From a checkpoint of a small transformer trained on Wikipedia: rotary positions, tied embeddings.
MLP neurons of a small language model. Each row is named by its layer, matrix (up: input weights) and neuron, and shows model dimensions 0-127. Each number is 500 + 25 x the weight over its row's rms, rounded and kept within 0 to 999. Numbers have three digits each.
A block is one neuron, or neurons of one layer that tend to fire together. After each block is what it responds to, as a language model described it from the Wikipedia text at the highest values.

L6.up83:612491497495520432508490515474507492454508486485502505488467456460492484458484480497504509531476485539540482497504540538465480516489486535504503487519499497517459484517498516483472473492527505520500513510502477502513532447521519452499487494509496492525486492481518524494528464527530512517441516513510464487501528474527486518538467520465492486525500490525502478493508511531506489488531
L6.up980:505497490506523478493508551497467498502508502487489460517491515465511501512476543523491510497479509521515516512502502539491513506496511466501462479495475501517480483479487462483479497490512525510530502455476493503495486544515469527532515504539493500460546499534514471485520489545468476483463518564466522521496477501531505526472457518488464510521533466552481502577489506463498518502470
L6.up1048:518483527496503471512556502528591511486474485476508473515518523486498524547499501509488483487513528508517526514514523486431497503475459527524506519512454504477477507511517476505477485485489515486497494497456482490556462484532512510483506524512465461457492519494493471478489484526524470513495531497500483504487494522469523498472507506523471522499495485469495518492504437510518500441530
L6.up1545:463516507480500502521511503543497525473487463503413492507466503496482475474465528518509486495514468505505498497501524539439515478542462480468507470495514504498530497491482466531472551542542533479499452491495501501455461500533500497504478520581506458558516509493517482474532500468521466503531517497521521505457474549491543514521533507459499468511483518520490487483529478506463494505491
Responds to: Coordinate minutes/seconds digits. Mainly the second digit of minutes or seconds in geographic coordinates (26°56′37″N), plus scattered mid-word pieces and function words like of and to.

L4.up73:507457495508498489512509473487557503498463562501541468566458503503526490460441521467499533468513501481537463491481524524497509491522470473478527481514504533525521494491482532520519487509491508515503504511525532499515472479467482472470496498460496492450469506514509490497475518510509488476458500505491508521505520500518504475516492519505511506501499484493490508514492515494452543485475
L4.up180:470507499504473457460509531500462456472549508498503475477491508523532546527475568457496475477499528538477518490501518524537494467466485526486460537495497479487517498505509497499524503510527507497533534497483507480465517510503535570480542521484508504512481546525491506556550476496527525526507522513511490498464468503505552483508505512525485483556516503491476464514462511534518510527429
L4.up373:576515475527506514519498526423516534525483504451506490525472494510550523511489480446459486521523510502531510500472530524494510503517476502527506512499486507536485508542486486508506461498504485497536495486463535488536497497484510496500467546478487484514493537497502473482561468533515469503491539477501514543494490523506523497506490535518492498538491486502457474487515515506528543495515
L4.up439:498496492507502436491516505490528517493501462489470473478498488516493500519521517525510471512482502488492467447522492507486547459522522511506505496499497502534492519534537544473499505511509477476508509500489505491494499504507491468467526555533525499486500466518498499523513506538548535492461502565528520488510457519507507548519534507489517474538545517504532483562511485490503527522513
L4.up592:478457536490489500533452543504559560498498446495507519494455502510504498461504489458520480487474554503518501527515464506498458498546503505507520499502525460504472492459505477482479497522495459500518497506513459518524477503478497472509464510532522491492526489525490485473475518463521507512507473519515504493495487515540493513496492507492472492491487508531463486542473511519498509522450
L4.up648:479516484481472528563523487512484515517522519481500520521464510517515480507506531500492479526484505474512459466515507510473482497490526525513491499499516425489471453485490473477515489482489512496535515525514545513536497486528505518512491546508509536510496521499531529500553508518458516484484503549496471472515433510486452478498522499495501569519515499493506487494492479486447448452475
L4.up736:507519490476475510483485505485493522465494503489471478489533503525470532541514470539489459515528493514522517492475508536524482507466455515506525506483481531476454511474516461506471516485516511521556528515516516492492516470490518481527483509509475489497496538498544478527527493434555513473511524484526502475480517490492513452535470488522492452511484527509566515542562525472494525501462
L4.up784:479523486532514510491509495540504481482465452529476476463475506560539468519526508520498525502513490450518515510472500479501475465477476552516477483502488459503532556445500494502498542489505492489499517512489515479513512527483508510546523527483524487487467505469484487478497500509466490535441488494476498517478511491452480501518504489520477501521507499537499553476512506526507509494497
L4.up915:548515528470483459481502473516525507502537524515485505479502503462521512485512490535483510541468503469507505510487496526479488488471507513522470475483504520542504525484515526495537506492500523451509510471498503483486522513480464514460500512518486463542480504508531523520549492549501468525469521469503517518520518504493561516450516486491506484506473477508548464493480522492488540479520
L4.up969:478504462510537489500489516460496514496521499500485446488452454456510479475473492537507506505457502513490552499509511478509513530486493497538471509493467494488463526459504464496492483542500514554476474478472520522515500555478491481495498492534547478511471520529473509446465512515510490525522479498535449524493451531510485489552519527521516455507512494456491487482472466506522445510522
L4.up1129:502502486498527556521523492522475516491444479455499515525478440487502479535502562525475498510519535537505479439511512483490493529565507470537468481488514482487474496432569535516496532579476507488518476492465498545525503553489500510496483495495498501481564497478500503526531508508507511495534462524489508492508492505514528517516482522515478494508476503496531526458532527533506554478519
L4.up1167:493526537534508487557461515471520510484496497526483499497488505506488472510510507503513486502478516495504487487496497472492494495508510487494474493478508534548557500484502515528499462530492506554525500485490492522545537503454532523548502459554527523550514503523472479463526478523518485513486537520529494534494474529537550500532493480503475502523497469484612480508522520517457535463500
L4.up1240:507477525493468487528424493504494481486545482507473507463546467454492480490470485523511501492497477490486580485497476517560445500522482492517460491516498507519465432512491479511476541510501532498481469485499520529518497515478535482486514500494514482522511522506507507494525514484540484478527517557456520479493498469496530513480517505539509492476524520497513495555462517477439542486505
L4.up1637:472501491488500516513479505537521543537544498490502513495505523523528514496509515458486470538439486505492472436498511549504521493556498520512506503469501549463538511485444507527514493491456516482548474479519528511509519511524523451506461547465470520523481515512510512489469538517516506490494565520477488461481476519524516502489498463493488516490475504486515536519553507484515503478507
L4.up1842:495526471487512522479436491503490482517521499509526471474468491454473460458502487483491540493509537441489491468528485550522526493517482499484503498482529477502506454528497497517429466507496552453466494553521525500502501525544500535512478513497487446468522526519478541497546536490554502486497509535482547503432486477540469537480497516479496549518496457502511537499522558487480466457506
L4.up1876:504509501506473475512521487482508546530498495518490483496484495501494474482536506514514450503483476503532487503532487543516458511529498488495500502495521488521464479503533494470483462481481517527524463475465510508479463510518545473497528489516505470556512498508471491492525452510527459465492513516538540492525536521498484492523509509505502485507464507484487501474534475540481452480471
Responds to: Coordinate seconds digits. Digits in the minutes/seconds part of latitude–longitude coordinates (e.g. 51°30′40″); more weakly, +/− in election tables, mid-word pieces like "proc-ed-urally", "goals".

L6.up111:511463539472491549484533526509514468495488524510532488477517484460480459507500517477512516513507499501533462523522515474479494489483515511472523482551507517518486499479468508471480531517472507493490532466482487493481497516479466499502491536501489523488508462481466531487482511482484498494493510500458447527471509494511522532442523510522482479510482501509514486490518487477447510481511
L6.up273:485524487517543510444472465500498483517510493519491529517460485481485509529488482475492417505492500483473538504477509516478459502466498491520453548519479483516486494531514510500525505476549452500484517487480506517496508523514494513499487486488548505502441478465502472520523500467482500465498474464485466539527528512542510460475520520532492497542476496479511494505497518464451502506495
L6.up739:482487531496489514531514478494474516501475521472506483528475464460488488517509488534496497524498464489503488506522461527511475494512502533498512535468517552530491514478524481461532543460483516479520494494465516464482510519472507469491490496481526503511471493506458482524534522493529495465504503488528519514513498502497495504502478474545514452541494533560479511506490498489473524498488
L6.up1363:521524543519524502499507533496496470565502548479536511517510459488494519541516455460512471500523479493497455481506506550524470515494482480517528473493507511509483466518475483499473465512477524507520560467501478477480515499507518492503448539492518502488482506471464521481495505479501505486497524492523488485506486513531500502485501517549492449521472474502511476498512531464410438483481
Responds to: Standalone s word-piece. The separate token s (also es, as), usually a plural ending split off a noun, as in vis-as, up-s, Occupation-s, or a mid-word fragment like Hack-s-aw, Hiddle-s-ton.

L2.up1757:523534529521519475440466467450462498502477515486540560502504505512497510520525470486534486499479466517499508463537467497544478526534483514441479482467523496522500497475468443513542502518491504483508497492530551459517476514504489503474505526490499511519570457512510526542532509490507501494489519490460464530501469542473541530476514446502518475479486514520510466502511476493440513457474
Responds to: Plural -s suffix. Plural "s" split off as its own token after a noun stem, often in headings or "types of", such as Types, Characters, parts; rarely, word-internal fragments like "rac" in Practice.

L4.up24:526526512546514485550490466488532493459465520471498514508462514504509493536490468531481514480518497514503512508497508468467493522463503485461479516485524457465463441542497448488483467476506486465523498466555499471492530473505489509476471504496534472514479522509471461492477492533487506484520502490485545490512462479483504523517492457491450539514506464506495518540476467543458493490468
L4.up288:460494545500508499512488510531474513494518509402466499496498483492503527516533506516530505527502450478505490505475454495501514484466499483486498488527516486543462476504467487511507500489492543461495504482542542502529460486473511508489512520477477481512520534465516486518507514483481426515511504533522534503539489508499530515494522483543504474521452532500521470538522495501519514506523
L4.up315:523505484524541499486506527498474498497470484489529530481512528435521506498483478505501537460543505477509519498513505480494516479489474523480510505501525503490520513451502497540485519545484475490478486501513483513497521535520498494490481517505493486482515481526511549503524504510555485526505526491464501457508475507514496498495510451467531548513520553482506528493464467539457488430547
L4.up503:472572484505507500498529534499537529501462447484518521520521495487470489512514485538463421513531463529491494473489471519512519506510494447495493499502473516514520490478527527465510500526504465479530522514521504499541499485523499512517487480502489471493518543490464465519463520493462444511487480473545492462477491453533489471475514505488468484492535499511536477498514552500493520537453
L4.up534:512502492477511522491464518514513486481539528512532526497492489452501466481490475453485492504458496532536489487499542514515480524520487492499502513511518470484502486491491531471486465515524480478463478510528482492573504472509452485543491472502516496511504469470512520479478479497528520474520441498454551493472481499532491505482502489519540526497479506539508487491481503476479506451551
L4.up714:487513471491511484485542510472512501468506467514538544528541520493527504496557519486496498490535486512422447529454475526527484527519492486490515467505481532454513525515514491491509493486540512503473489526466541539506525491511501521532490457554504484507507539486494496492506501492513539494460485505521553472475506541466491485483486487483496510512502498482501497473536515454528486506458
L4.up746:479500485514508523517527459448487527511490510464496543491478457475516465517522520475522525509511472514496506501486472493489512523494494494473511511458526506473513522515491506526484490537523517489501495505529511521512497469504469499516502487518512519521492553513493500501472494517507511484568492515440566499502457512541552490467478451477503452539498539530442479496500451494501479487509
L4.up848:466525519496500512492491536464480501487490550529503475468495532455512498501481502507514480523490487511495541463519498565522507506514479466493496502475456518500495475497508469438529476508479503497528526508453514491476534462508454487481486506487516496493530507504501514468524473513479524511521476460504479508517481465501482537471478523502477493531504508502485511492546471547491512512481
L4.up1042:539511531510491561483507473472522466475517497465530555525490510519578519499526510513564474474482543495484535489460470529495479523503506487468558520519489490564463478476492538506539565492475499508527506507499518494534434505507500505515485507530482503488516478479480494487472528511461506508519468510480511539550498502549491516474502474523496515516486468515483474479477496560527495512480
L4.up1070:539534518521489465513517493463491490482464509498530509495505462468510465490504504511514548519503472503544504434511444522503485493529507487528556511492532464491473479503526486473505509482447498473488488486476489498567509478502495523498496521477520457505501538511522511488460514474503486499499481467503542467529552501485517554478526468499496481510504465507513462476513498572517505473486
L4.up1076:477526494512498491488513431493492538487454515511493505472499484491498517517481551535524503508551483493502520445490517490466486514489531489455549515528514546485495497516486523469524487468460469527528509490514478467496486470530504497495494499444508496512515559524452537503513501496535477502516459452489460500506497470528525490459479490442505463516445475536484483512505500474466499531494
L4.up1188:492464530487486506505476479446495530508500489479480518504475482502551471535547458516512467531516519431515522447503484500519466494519500465473503532485514482475467496523505476512484458530506443493501519463478491506526485509498462535460471541546524502547488562479524529497497556507518493502483486474455500475537520497487516480513502514494516484514522491519493503522492459493478525527444
L4.up1463:517519512484491502424478509524499496485505509542502523503513498430513470500565522512491482488520486513517553491505515499516516470528536511487500472482500542501530514442521498493493500505496543489468552521425480483515501513506471486494504510518492505531445521495504480463508487485443504514516544498481485520472494557488516518499482508484487472526482498513540483473525524494471521505522
L4.up1519:490608480514529443512551510508449487502521480460529530515486492482494496520516517484448484506505522514480504497466552514490511436511466514540479493510510568484490495487522492494490501511543511504512418476515524503498520436520527521516478518529511466473528505477483499440478531501498492491485540458471518517500482492519518509497455496525521489490439495502497499490493494481514500517467
L4.up1580:470507505486506487523535497516458495510514482507529510455507537485530461511509497512428487490453471518560522514471515474491486473464514486507517548477511526496515497473500514494519459480516539522493432506468532482503478501492483466525470463500503477504474520507472478500506463480485485541452496477535457493514535488512550491552521462482533466473472514497489475503535504464476464484501
L4.up1821:512523499549514443485462493465526500526500509519495463473540488509464526515493474430501493487493456513535501479497538494506494538481534467519529483468503522520446467466529463474504460526510498537494497470450527496541460500492526516514486483467529489495456520485486483507484492494499493478529473521466543516513447500514513490484458467512518462532501489515553510514499515487549487493528
Responds to: Split-off letter s. A lone "s" token attached to a word, usually a plural ending (charts, daughters, Reds) but sometimes mid-word (ancestry, grossing, lens), often in headings and tables.